{"d_model": 512, "positions": "rope", "attn_scale": 0.0884, "bias": "none", "init_std_o": 0.0, "init_std_down": 0.0, "warmup_steps": 507, "train_tokens": 533200000, "steps": 8136, "dataset": "wikipedia_en"}
MLP neurons of a small language model. Each row is named by its layer, matrix (up: input weights) and neuron, and shows model dimensions 320-383. Each number is 128 + 24 x the weight over its row's rms, rounded and kept within 0 to 255.
After each neuron's rows, "fires after" lists the tokens most often just before its 100 highest values on Wikipedia text that the model never trained on. A number after a token or word is its count.

L3.up3014 [127 161  70 122 100 129 148 144 114 134 150 141 117  98 137 105 150 136 187 152 130 121 118 127  82 122 146 123 142 136 153 125 134 125 118 121 138 108 133 151 109 136 210 152 152  92 134 141  93 190 129 117 116 176 114 125 140 138 117 193 117 148  74 141]
fires after: " " 51, " from" 8, " the" 5, " in" 5, " From" 4, "In" 4

L3.up1886 [132 153 167 135 130 198 107 100 136 131 113 123 119 101 152 155 133 120 142 113 116 123 130 157 126 127 102 139 117 152  84 133 139 142 136 152 130 124 108 142 111 126 131 115 109 124 122 178 141 100 124 121 138 141  98 109 111 139 124 134 118 154 126 145]
fires after: " the" 60, " The" 8, "The" 6

L3.up846 [ 94 113 137 146 101 131 170  65 133 148 178 107 143 132 134 130 128 129  99 156 130 178 149 144  88 112 136 153  85 171 124 138 144 135  89 122  93 156 163 141 196 133 117 130 111 113 124 121 146 131 139 151 147 162 136  95 118 176  78 181 146 174 106 133]
fires after: " |" 85, " " 6

L3.up695 [127 111  93 142 175 131 154 135 152 156 154 133 120  95 125 103 136 131 160 137 110 136 142 114 147 122 153 154 132 104 156 140 128 140 167 132 156 150 102 131 102 115 177 138 126 117 183 125 105 138 138 120  86 128 104 115 131 127 107 145  92 169 161 114]
fires after: " " 35, " to" 9, "On" 9, " in" 6, "In" 6, " In" 5

L3.up2060 [160 146 131 155 157 163 130 180 122 131 112 136  85 130 113 120 129 174 186 136 105 173  89 126  95 125 118 100 126 130 151 124 107 100 101 188 184 112 107 102  97 136 142 129 139 133 131  98 131 139 157 141  90  96 129 124 186 151 116 150 120 131 114 145]
fires after: " and" 48, " to" 8, " but" 6, " the" 4

L3.up2347 [126 155 135 177 108  79 183 109  98 122 169 134 100 114 166 128 117 130 153 112 134 159 106 197 140 141 118 153 132 126 103 156 117 127 131  89 101 118 112 101 143 165 154 132 145 109 112 127  99 132 146 109 115 149 171 144 164 132 135 158 130 130 152 127]
fires after: " " 53, "," 7, "." 6, "'" 4, "ch" 4

L3.up2451 [168 143 151 136 108 146 152 123 112 100 102 122 134 137 101 106 126 131 173 150 106 142 163 156 125 129 142  91 105 144 112 106 136 112 133 122 105 100 116 155 149  92 116 107 119 109 133 143 145 146 134 143 141 101 152 119 133 162 127 164 130 136 125 136]
fires after: "," 38, " (" 14, ")" 5

L3.up863 [128 132 147 102  87 151 110 170 179 121 140 147 127 123 119 132 150 134 157 127 100 122 154 156 103 141 132  96 129 125 154 109 144 166 120 146 148 131 135 126 126 138 166  80 100 102 148 148 116 148 100  80 216 154 120 122 158 170 127 159  99 142 118 130]
fires after: "," 33, "." 13, " as" 10, " As" 6

L3.up3374 [128 115 154 115 117 134 104 137 157 130 146 155  89 136  95 132 112 145 141 100 143 129  72 131  81 150 101 110 175  74 136 114 108 138 164 114  74 151 144 116 156 159  93  95 118 159 137 130  96  68  90 130 145  90 124 101 121 121 170 148 158 157 140 113]
fires after: "." 33, ":" 9, ")" 7, " cm" 4

L3.up317 [125 162 152 128  76 140 112 101  76 112 134 150 165 143 138 161 124 114 108 158 133 139 130 158 154  77 115 118  95 167 116 159 163 114 103  94 164 117 135 122 177 134 170 146 161 131 131 126 171  98 119 127 105 128 119 121 128 133 120 120 125 128 102 141]
fires after: " a" 22, " the" 22, " of" 6, " to" 6, " for" 5

L3.up2359 [154 148 154 105  88 133 164 114 143 142 123  96 122  99  70 113 154 109 121 138 146 121 130 128  38 139 139  81 115 180 115 125 141 132 156 104 119 166 119 166 187 145 125 119 122 101 145 132 138 109 111 132 139 157 135 107 124 136  82 138 162 144 106 153]
fires after: "," 52, " and" 8

L3.up2737 [153 169 133  75 128 100 101 156 109 169  91 104 117 132 128 127 168 168 119 107 100 151 108 112 131 118 122 111 111 132 121 131 109 117 136 148 101 161 108 138 113 112 118 135 139 131 114 123 132 151 120 142 127 128 162 143 111 168 191 126 186 106  98 140]
fires after: " the" 59, " The" 17, "The" 9, " a" 6

L3.up3433 [110 115 104 132 132 130  99 175 102 136 147 154 119 133 119 150 168 122 164 124 103 147 166 122 121  76 140 151  85 105  98 105 114 151 147  99 107 138  97 142 115 135 164 113 162 165 146  94 133  99 105 100 164 123 101  83 101 116 135 124 103 174 122 110]
fires after: " the" 18, "-" 13, "." 11, " after" 9, "After" 5, " until" 4

L3.up3568 [ 93 135 139 137 124 167 152 135 122 121 151 152 139 135 167  95 136 118 136 128 162 175 155 136 132 132 166  96 155 122 142 121 156 186 165 120 129 126 118 167 133 154 155 132 145 114 124 154 101 102 118 164 160 154 120 108 154 133 185 134 119 108 129 139]
fires after: " of" 25, " in" 15, " to" 12, " In" 9, " after" 5, "In" 5

L3.up4001 [117 107 103 137 135  98 127 134 118 152 154 109 133 121 116 167 128 132 111  91 145 137  92 145 118 111 120 150 146 112  89 128 148 145 146 103 123 159 114 140  99  99 117 177 124 164 164 144 130 122 131 114 147 123 151 114 118 174 134 110 147 131 102 140]
fires after: "." 23, "–" 8, "192" 8, " a" 7, "1" 6

L3.up2131 [115 143 140 151 114 112 174 136 125 147 101 126  89 125 133 125 113 149 125 150 133 110 129 126 128 111 142 156 150 136 112 127 119 109 115 138 113 179 131 118  99 149 149 136 149 128 140 105 145  80 115 163 136 156 187  83 176 159 151 135 100 111  91 165]
fires after: " in" 24, " of" 11, " Gl" 6, " for" 4, " at" 4, " gl" 4

L3.up2819 [137 100 185 103 107  86 152  93  98 123 145 104 159  98 129 130 144 128 130 169 114 150 178 137 133 132 162 136 130 129 121 127 148 126  88 107 131 128 112 105 113 115 118 127 107 120 160 136 151 130  90  94 142 131  95 103 138 154 127 171 152 120 111 144]
fires after: " " 32, " (" 12, "5" 7, ")," 7, " |" 5

L3.up331 [121 117 134 141 104 117 140 154 105 116 145 158 109  83 159 131 162 140 145 176 138 143 110 142 129  91 134  92 111 132 172 155 126 145 156 118 146 179 178 127 121 142 130 139 141 106 132 150 103 141 102 113 120 170 138 136 161 102 103 130 133 120 141 133]
fires after: " in" 24, " for" 12, " was" 6, " spent" 4, " " 4, " as" 4

L3.up3104 [115  88 124  90 123 148 143 130 134 180 124 103 150 108 105  90  87 174 139 113 105 151 161 121 108 111 146 104 121 116 130 127 145  98 103 154 136 165 146 145 131 135 150 111  87 127 147 177  98 105 154 144 125 169 150 124 142 127 106 164 135 129 148  91]
fires after: " " 44, " and" 42

L3.up1946 [134 108 109 120  97 137 124 176 101 170 177 139 106  99 115 123 139 120 154 146 136 141 108  91 123  93 113 139 103 128 110 171 121 107 134 124 106 131 135 148 110 125 110 130 101 121 141 155 101 120 114  97  85 125 166 119 154 146 117 151 127 130  95 135]
fires after: " " 38, " a" 8, " the" 7, " an" 4

L3.up3704 [126 134 183 118 133 153 121 112  90 117 156 137 119 111  60 113 164 160 159 123 127  90 130 180  83  71 116  79 112 120 127 152 144 123 129 137 159 133 144 114 110 170 159  96 102 125 139 146 136 114 117 169 147 189 124 118 131 135 111 148 156  98  89 109]
fires after: " the" 23, " a" 17, " to" 7, " at" 5

L3.up1657 [120 107 132 116 122 165 129 160 138 161  93 147  76 115 104 113 110 110 148 143 115 130 164 158 109 144 135 121 128 127 151 112 112 161 159 157 106 143 158 110  95 157 140 121 141 134 161 119  86 115  93 145 147 139 136 137 144 112 112 123 111 147 109 153]
fires after: " " 32, "199" 6, " on" 6, "191" 4, "On" 4, "197" 4

L3.up217 [111  78 165 113  92 123 146 127 155 143 153 164 146 122 147 137 129 134 146 136 140  96 167 119  95 112 144 111 101 105 159 128 129  64 123 167 168 150 129 116 147 142 135 123 148 140 115 142 152 103  45  84 165 149 136 145 150 137 108 169 104 156 121 168]
fires after: " |" 34, " (" 16, " and" 5, " was" 4

L3.up3289 [113 102 128 116 156 130 137 123 115 131 141 150 142 125 119 140 112 140 110 114 117 127 123 118 145 115 147 116  79  93 162 124 125 111  79 127 166 147 108 144 120 124 114 121  65 161 157 120 130 107 118 113 150 125 115  77 134 162 151 154 145 118 122 109]
fires after: " |" 28, " a" 16, " /" 10, " ft" 5, "aged" 5, " an" 5

L3.up1428 [152 127 172 115  70 131 107 124 135 101 170 112 128 121 119 115 137 134 130 142 115 102 127 122 135 112 134  88  90 150  91 138 167 117 132 126 115 189 135 114 130 151 138  91 119  92 115 144 110 158 138 117 141 124 126 121 133 138 168 132 132 115 110 109]
fires after: " the" 42, " and" 16, " //" 5, " |" 4, " (" 4

L3.up1262 [129 101 109 105  99 137  89 139 138 162 144 106 141  96 101 174 143 130 142 129  97 137 147  88 149 117 143 120 102 154 116 136 163 124 104 124 122 126 152 106 129 112 118 118 123  96 137 147  85 115 127 116 140 127 130 127 145 152 100 204 132  92 146 151]
fires after: "," 41, " the" 15, " " 9, " |" 5

L3.up3257 [169 144 128 134 103 132 101 161 144 132 149 130 121  96 105 169 145 170 123 120 128 119  70 140 129 127 129 100 152 110 137  93 135  92 129  94 146 138 111 131 111 114 171 118 104 108  98 149 155 144 140 110 136  82 164 144 113 118 128 130 145  68  75 106]
fires after: " the" 21, " The" 17, "The" 11, " \"" 9, " stated" 7

L3.up1456 [ 96 139 114 136  98 160 163 143 152 160 146 111  81 122 167 123 111 141 123 150 156 128 155  87 147 141 115 116 162 111 144 115 137 130 102 107  64 115  94 132  87 144 131  81 129 121 139 187  74  78  65 159 161 168 173 106 131 134 139 143 149 134 114 186]
fires after: " " 63, " |" 17, " in" 8

L3.up3385 [132 121  99 130 126 203  95 148 109 120 123 140  90 142 102 128 119 169 151 110 115 128 135 146 106 108 101 110 114 127 105 142 121 129 139 121 145 119 126 123 136 156 118 138 130 167 131 167 114 121  95 153 124 186  91  63 122 116 110 172 183 130  82 124]
fires after: " The" 15, " the" 14, "A" 9, " that" 5, " \"" 4, " '" 4

L3.up200 [106 109 135 141 104 135 133  87 122 149 192 134 141 161 151 155  99 172 123 154 138 149 132 158 139  99 140 102  75 111 115 138 155 131  95 123 135 189 136 139 154 116 145 114 118 140 152 113 125 141 126 126 129 132 139 119 128 134 135 102 125 130 122 135]
fires after: " |" 37, " the" 12, " from" 6, " on" 6, " to" 5, "aged" 5

L3.up4011 [154 144 129 117 116 152  96 123 130 127 167 141 128 145 102 116 181 145 109 142 124 124 139 135 135  90 151  93  83 186 118 119 134  82 124 177 134 121 105  95  85 143 154 110 113 127 136 137 106 131 126 149 162 123 108 160 138 109 156 170 141 125  92 108]
fires after: " the" 75, " |\n" 4

L3.up2040 [137 110 122  96  91  73 104 128 123 142 167 129 107 131 103 127 153 120 174 138 123 142 123  91 126 107 154 121  95 139 158 115 142 131  85 140 105 155 135 158 154 176 131 108 100 120 142 143 109 133 135 140 149 156 162 118 155 157 135 141 179 132  82 165]
fires after: "." 46, " " 12, " of" 11, " at" 4, " in" 4

L3.up1372 [145 130 123 126 114 146 155 146 115  99 106 134 132 134 120 130 135 128 141 146  95 128 147 110 107  99 130 104 114 147 109 112 134 168  59 127 109 147 136 115 111 135 177 106 162 145 140 129 120  89 140 142 136 139 131 136 128 153 150 187 118 112  87 150]
fires after: " in" 68, " the" 23, " In" 5

L3.up2029 [126 171 112 143 122 113  73 200 166 187 101 133  82 126 110 100 142 119 115 126  98 166 100 146 116 139 172  99 116  89 151 127 137 151 106 114 136 111 100 150 112 150 147 110 116 167 154 106 142 113  99 110 106 126 182  88 108  93 137 126 173  92 128 118]
fires after: " the" 49, " as" 5, "The" 5, "," 4, " born" 4

L3.up2909 [153 127 121 156 134 132 134  97 139 141 147 119 111 137 110 129 140 124 106 141 182 155 169 138 149 113 105 131 121 122 116 117 145 114 140  90 110 158 135 137 145 110 124  83  99 115 125 152  96  95 118  95 123 139 145 126 118 112 102 121 128  98 138 140]
fires after: "," 18, " (" 12, ":" 9, " |" 7, " is" 7, " \"" 5

L3.up3765 [147 138  91 104 107 172 163 151  96 147 123 129  75 105 105 148  86 156 152 133  96 173 153 106  81 101 112 162 103  93 130 154  93 124  94 142 108 133 143 167  84 139 112  97  90 154 148 156 123 138 118 118 167 147 171 111 127 147 128 131 129 186 175 127]
fires after: " " 33, "." 23, " and" 4

L3.up1203 [118 112 128  98 115 115  87 131 140  95 162 148 116 127 129 154 143 147 143 144 143 125 109 114 113 142  92 119 101 115 155 110 117 104  92 112 136 124  87 110  89 131 147 134 141 144 142 165 101 140 121 155 127 140 163  87 136 141 123 172 153 119 109 149]
fires after: " " 43, "\n" 14, "196" 9, "201" 9, "197" 5

L3.up3607 [134 194 129  98 138 213 132 135 101  97  85 153 100 115  84 194 136 167 133 157 132 160 121 135 165 116 102 146 100 115 140 144 133 142 131 144 121 123  97 118 154 146 154 116 170 163 129 139 117  70 161 115 143 134 133 105 109 136 141 114 144  99 115 132]
fires after: " the" 41, " The" 7, "The" 4

L3.up3861 [121 133 149 156  72 159  97  89  89 112 145 126 111 129 135 134 147 147 116 125 108 119 151 113 148 108  82  94 114 143  87 141 148 143 117 129 140 183 141 124 167 121  94 123 155 123 166 133 142 108 121 160 147 110 125 139 102 121 111 174 125 129  91 121]
fires after: " the" 43, " a" 6, " The" 5, " his" 4, " named" 4

L3.up1167 [142 149 119 174 147 135 103 159 120 102 157 175 144 131 155  96  89 168 156 102 138 126 136 152 105 153 131  86 130 106 158 122 157 123 118 134 136  89  92 164 167 142 127 107 104 113 148 135 138  98  81 152 134 169 137 134 121 108 135 121 142 127 178 110]
fires after: " to" 46, " He" 4

L3.up1606 [123 176 118 145 138 104 171 151 100 132 119 139 154 114 160 127 130 164 148 152  92 147 119 152 121 136 152 141  99 143 144 138 149 145 128 169 161 131 159 151 115 105 178  77 163 122 129 129 136 155 131 140 149 103 155 141 130 120 132 128 144 121  84 141]
fires after: " in" 25, " the" 20, " In" 6, " |" 6, "==" 5, "0" 5

L3.up3859 [ 92 106 190  73  87 155 122 111 122  89 176 126 116 145 131 132 154 155 111 155 133 113 102 129 135 130  93 177  79 134 106 144 157 123 102 125 135 127 108 141 128 124 150 144 114 144 127 137 160  88 129 106 153 138 116 120 105 125  94 138 120 141 108 115]
fires after: " a" 20, "." 18, " an" 8, " the" 7, " The" 6, " |" 5

L3.up3847 [104 170 113 125  89 141 141 189 106 157 142 117  91  85 117 151 130 129 146  84 111 157 143 130  50 144 144 122 131 114 154 136 155 161 156 127  98  85 139 139  94 135 149 112 151 130 176 126  89 131 124 111 133 163 106 139  95 146  83 147 128 171  92 123]
fires after: "." 39, " until" 5, " year" 5, "8" 5, " By" 4, "6" 4

L3.up761 [140 169 130  95 109 146 123 125 136 128 147 135 107 125 122 145 150 104  96 134 141 118 130 108 124 128  93 109 148 216 153 131 148 112 104  99 122 133 130 149 127 124 122 156 160 123 171 142  83 107 153  99 134 114 150 135 140 146 136 149 123  96 120 106]
fires after: " was" 22, " to" 12, " been" 11, " were" 9, " be" 8

L3.up242 [139 112 129 177 136 134  96 107 173  99 121 172 124 163 113 111 125 152 145 142 158 159 119 146 109 119 144 121 134 136 135 101 143 135 128 121 165 114 143 107 108  95 138 126 109 153 158  99 109 169 124 117 128 159 123 138 124 171 118 142 135 119 109 144]
fires after: " to" 43, " was" 6, " will" 4, " would" 4

L3.up77 [153 152 141 118 141 120 103 155 162 157 114 138  97 135 118 192 128 128 122 144  50 141 121 105 143 128 116 156 114 157 128 130 199 158 146 171 125 157  93 103 148 140 108 139 129 145 153 121  95 138 148  92 113 154  85 123 106 144 133 137 110 120 108 141]
fires after: " the" 15, "|" 14, " Grade" 10, " same" 5, ".m" 5, " that" 4

L3.up3088 [135 141 155 128  98 120 114 177 150 138 134 153 124 148 103 133 151 134 149 148 115 152 125 143 139  70 149 104  88 178 143 125 148 153 110 125 123 138 138 140  87 126 181 139 132 149 128 117 113 126 150 110 131 149 147 123 152 107 134 138 146 107 120 154]
fires after: " of" 27, " in" 23, " In" 9, "196" 4

L3.up3378 [ 78 123 162  98  93 146 145  87 137 105 142 133 153 135 139 104 129 140 148 141 108 156 157 128 111 108 134 124 103 125 134 139 172 127 152 121 147 133 138 114 160 159 133 137 127 113 133 143 200 121  92 131 124 171 124 116 136 104  96 161 131 105 141 150]
fires after: " |" 46, " " 5, ")\n\n" 4, "2" 4, " at" 4

L3.up2526 [164 186 141 132 111 158 132 130 128 134 137 121 112  89  58 128 142 164 170 114  87 128 161 161  74 134 100  82 129 179 114 139 156 103 115 118 142 112 137 143 142 140 133 142 167 112 133 142 133 115  96 131 143 128 131 124 143 155 116 150 124 154 106 120]
fires after: "," 61, " and" 4

L3.up3227 [159 156 104 134  81 168 137 125 160 107 112 159 139 136  81 147 140  86 111 145  82 140 147 118 129 150 118  93 139 120 119 145 166 130 123 129  96 110 132 133 110 132 131 139 130 130 132 164 128 127 149 104 146 112 122 130 107 147 115 146 118 101 131 113]
fires after: " the" 43, "," 23, " The" 10

L3.up1945 [142  85 118 113  96 170  90 149 119 132 126 138  92 142  84 154 167 131 164 154 149 144 132  99 163 109 139  77 107 126 140 112 166 151 100 138 172 121 101 115 144 139 176  82 130 117 129 121 146  89 153 120 148 187 144 128 116 150 134 122 142 126  91 114]
fires after: " the" 23, " (" 15, "|" 7, "-" 7, "," 6, " Battle" 5

L3.up910 [120 170 144 103  88 126 103 128  91  92 138 118 150 110  96  88 151 121 163 115 139 100 127 173 104 103 179 115 108 139 132 149 165 145 120 127 151 145 162 153 117 143 141 102 126 105 149 109 139 115 131 121 159  83 130 123 135 161 169 150 104 156 139 124]
fires after: " as" 22, "-" 14, ":" 9, "\n" 7, " As" 6

L3.up2256 [142 107 114 123 126 165 108 137 147 131 143 133  98 107 128 142 147 151 130 131 120 151 116 146 117 101 145 119 108 143 132 106  97  97 113 127 145 138 103 106 100 109 137 131  86  95 141 217 111 136  83 157 113 111 157 108 145 147 157 142 159 125 109  81]
fires after: " " 42, "|" 11, "\n" 9

L3.up2767 [143 109 113  92  79 158  96 117 122 124 134 125 159 143 119 136 152 134 136 149 153 126 134 116 132  96 134 102 112 148 138 142 157 129 141 137 131 124 128 106 159 169 171 103 132 117 117 132 116 148 137 179 111 125 126 127 150 126 100 155 133 134 135 123]
fires after: " the" 32, "==" 18, " of" 7, "===" 5, " a" 4

L3.up3416 [148 142 133 163 118 172 160 131 107 176 124 141  82  89 144  76  95 144 156 113 127 122 127 152 144  73 133 140 105 136 126 179 134 111 160 158 130 125 156 109 103 146 146 135 104 139 102 134 129 141 113 133 137 158 127 104 138 146 107 145  85 143 112 144]
fires after: " in" 30, " on" 22, " from" 9, " by" 4

L3.up2781 [137 117 124 167 123 113 105 112 109 127 142 108 100 133 100 106 151 147 109  81 130 162  84 115  68 116  81 142 136 131 136 124 124 167 107 128 126 111 105 135 134 114 153 102  94 142 186 143 123 115 133 127 165 110 129  87 130 127 154 134 140 189 154  97]
fires after: "." 36, ":" 6, " as" 5, "170" 5, "–" 4

L3.up1853 [166 182 132 130 151 111 114 131 137 146 131 131 126 139 113 141 122 151 149  79 108 114 132 133 100  87 124 107 154 174 160 158 196 134 131 118 189 155 164 118 113 170 135 144 136  94 139 154 145 162 120 148 123 111 140  99 135 127 123 193  82 158 106 115]
fires after: " and" 51

L3.up1830 [162 122 155  91  84 157 123 144 110 139 119 121 128 132 105 120 147 111 154 148 148 155 158 151 147  89 149  84 127 157 117 120 167 142 106 138 172 148 121  89  72 128 119 127 121 137 135 150  78 159 111  67 121 175 139 107 117 154 136 140 133 120  98 144]
fires after: " " 33, " \"" 7, " (" 6, " the" 5, ".\n\n" 4

L3.up2281 [133 152 158 101 103 127 121 150 111 153 136 140 161  87 105  97 132 130 127 100 118 156 138 168  95 133 103  86 121 150 140 119 150 101 157 141 115  96 137 136 129 120 152 117 164 167 151 128 143 123 125 122 169 105 105 104 107 145  68 168 173 158 110 178]
fires after: "," 75, "." 6

L3.up855 [130 160 174 186 153 145 127 137 137 130 144 116 125  89 140 136 122 148 154  82 131 149 126 151  89 124 136 136 125 147 123 155 130 131 129  72  98 117 113 115 161 138 137  81  99 115 159 152  62  86 116 151 165 133 137 121 156 109 110 142 101  89 176 160]
fires after: " of" 26, " by" 8, " " 7, " to" 7, " is" 5, " for" 5

L3.up1337 [108 129 166 145 128 145 121 124 148  96 116 109 104  98  91 101 136 198 172 108 128 157 135 154 102 120 131 142 119 142 171 114 113 131 135 144 106 109 134  96  90 122 118 127 143 133 159 136 102 114 129 132 169 114 108 122  98 173 149 154 112 111 118 126]
fires after: " to" 33, " can" 10, " would" 9, " will" 8, " could" 5, " not" 5

L3.up578 [151 143 138  86  77 131  51 134 128 148 149 114  83 121 100 113 162 124 125 136 133 127 147 149 123 118 141 139 141  95 146 150 145 133 116 128 129 122  46 114 111 152 165 113 143 172 124 136  69 121 140 117 149 149 143  99 122 131 132 140 160  82 171  79]
fires after: " the" 31, " The" 21, " New" 7, " United" 5, " Northern" 4, "," 4

L3.up2639 [161 113 106 139 111 131 114 149  98 140 100 179 117 149  89 154 151 129 122 156  87 152 158 143 109 132 156 111  92 141 122 142 106 111  88 143 115 115 137 115 114 118 155 136 144 151 106 142  85 136 149 120 128 114 138 118 157 117  99 179 177  99 121 110]
fires after: " the" 62, " The" 19, " that" 6, "," 5

L3.up1227 [ 79 121 106 151  91 114 154 117 128 129 154 128  84 129 151 159 161 121 127 141  96 148 127 142 131  64 167  97 117  75 154 105 173 119 165 122 107  77 106 149 177 150 111  94 104 144 123 120 112 113  89 121 136 168 168 102 154 119 104 106 133 131 127 142]
fires after: " in" 59, " In" 16, "In" 7, " By" 5, " at" 5

L3.up1788 [142 112  95  94  97 126 107 178 138 157 162 148 114 140 118 127 159 122 175 155 103  89 122 117 148 107 125 117 113 129 123 120 156 142 157 156 117 166  95 154 155 141 165 145 111 152 143 126  83 132 129 110 119 116 160 105 102 123 170 111 101 118  98 181]
fires after: " " 37, "." 22, "-" 14, "," 5

L3.up960 [151 144 132 130 115 111 129  83 125  91 134 145  95 161  89 165 156 136 127 101 132 126 143 156 131 143 137 111 140 122 145 147 139 153 141  64 138 118 139  64 164 191 143 134 168 112 118 152 124 126  94 123 129 151 119  90 110 123 140 162 107 134 107 173]
fires after: "," 28, "." 17, " |" 14, "-" 10, "|" 4

L3.up198 [135 157 130 105 128 112 114 162  91 144  90 116 143 174 130 137 139 158 151 189 113 136 110 135  79  85 168 131 109 141 155 149 159 162 113 148 142 116 109 143 140 129 151 139 120 123 135 163  99 133 161  99 126 131 104 150 130 142 121 146 129 124 100 161]
fires after: " the" 40, " to" 8, " The" 7, " in" 7

L3.up544 [140 111 100 106 108 118 157  98 152 120 181 187 110 131  87 109 159 124 152 129 161 136 106 152  88 119 143 128 109 148 124 126 138  94 106 121 168 139 142 132 116 153 169 133 135  82 137 162 143 123 153  89 112 136  92 138 139 161 129 135 120  99 118 140]
fires after: " " 34, " in" 13, " on" 4, " with" 4, " (" 4

L3.up1703 [112 106 190 118  82 110 158 114 106 139 132 110 144 117 180 125 139 156 144 149 106 154 105 109 123 116 115 157  71 133 152 112 153 143 108 129 146 130  97 129 133  91 201 119  89 120 171 159 142 111 117 118 132 134 169 109 138  86 152 164 150 140 127 117]
fires after: " |" 39, "." 19, "\n\n" 5, ":" 5, ";" 5

L3.up2884 [161 130 143 146 121 111 131  89 178 117 117 160 144 147 158 142 126 146 137 171 109 135 129 151 147 113 138 115  96 140 134 142 151 142 112 152 147 159  97 118 103 107 161  93  90 124 125 156 135 147 107 137 140  98 136 144 117 128 146 124 118 106 109 144]
fires after: " |" 39, " the" 21, "|" 5

L3.up3984 [105  97 153 124  95 121 138 146 163 175 143 128 120 117 152  98 122 149 166 129 133 127 126 164  97  96 175  82 148 126 118 143 113 158 145 174 160 162 115 105 107 130 121  76 129  99 116 148  91 173  87 147 124 156 120 146 127 111 107 147 119 117 122 191]
fires after: " " 31, " of" 12, " in" 9, " on" 8, " from" 5, " to" 5

L3.up986 [179 104 154  91 117 146 115 127 127 126  96 110 109 108 149 155 153 163 163 120 129 131 100 125 109  87 101  90  97 107 151 132 164 143  99  77 159 128 136 110  94 129 172 102  77  71 166 136 143 160 125 110 163 135 146 128 148 101 137 140 134  79  76 107]
fires after: " |" 26, " that" 16, " said" 5, " –" 5

L3.up2263 [139 104 107 126 110 133 162 146 120 152 137 164 107  85  88  83 161 151 173 141 134 164 189 155  85 135 129 123 153 136 150 101 132 126 112 140 112 144 117 106 113 130 133 107 149 127 143 130 119  77 124 147 172 174 139 117 135 140 103 161 191 155  88 109]
fires after: "," 36, " (" 11, " which" 6

L3.up2241 [161 143 144 146 109 160 152 151 137 132 134 150 124 158  82 174 136 152 127 149 128 130 158 132 137  96 123 151 133 127  66 128 122 122  97 100 148 116 132 158 157 116 184 123 147 113 121 127 130 111 127 116 118 161 137 105 125 127 138 152  85 116  97 131]
fires after: " and" 23, " the" 20, " of" 7, " leader" 4, " by" 4

L3.up2601 [ 85 171 145 131 122 128 107 142 141 138 115 124 143  80  73 116 142 166 150 138 105 116 142 142 126 129 110 112  99 176 120 111 108  93 112 150 135 155 139  91  99 125 176 113 136 114 111 125 113 159  92 156 123 159 124 133 140 191 157 139 101 114 122 129]
fires after: " the" 44, " of" 16, " The" 7, " Da" 4, "The" 4

L3.up1392 [106 152 156 128 127 166 140 162 127 172 115 139 113 123 134 139 120  96 119 154 119 161 121 116 149 107 112 102 128 115 162 115 162 129 109 165 178 114 108 130 123 107 140 117 153 132 129 136 151 143  98 103  92 148  97  90 113 128 106 162 128 132 111 127]
fires after: "-" 29, " and" 27, "|" 6

L3.up3139 [157  92 168 129 140 162 124  96 126  98 151 154 115 122 143 112 102 182 151  85 154 117 159 130 122  94  86  96 124 100 162 131 114 108 149 142 154 165 115 106 159 123 132 131 141 155 153 171 114 128 102 141 151 180 104 101 128 152 131 130 153 102 136 131]
fires after: " has" 18, " had" 16, " can" 8, " would" 6, " to" 5, " will" 5

L3.up866 [177 109 129 125 130 116 141 104 139 134 136 134 128 100 105 138 114 158 102 147 132 122 128 128  97 135 100  97 143 175 137 103 142 119 139 132 145 142 127 148 165 128 117 130 108  90 132 149 115  46 136 127 142 145 130 108 113 143  94 167 134  86  90 128]
fires after: " was" 30, " were" 14, " (" 10, " is" 9, "," 7, " are" 6

L3.up3799 [115 167 109 152 102 120 112 155 137 109 128 115 123 150 103 104  99 134  97 109  91 149 136 134  68 121  93 124 126 147 129 130 147 153 122 119  93 147 174 127 140 127 121 100 125 137 132 115 131 155 148 120 131 112 149 124  99  95 145 148 162 124 119 139]
fires after: "," 54, "." 13, " (" 5, " the" 4

L3.up2322 [172 163  80 137 119 145  96 144 106 104 136 136 125 115  87 147 157 163 136 120 101 108 186 127 113 148 133 137  82 145 123 142 103 160 119 129 124 211 117 152 106 114 168 141 107 139 129 183 127 120 140 128 153 132 151 115 177 129 111 144 177 120 110 152]
fires after: " the" 36, " The" 11, "The" 5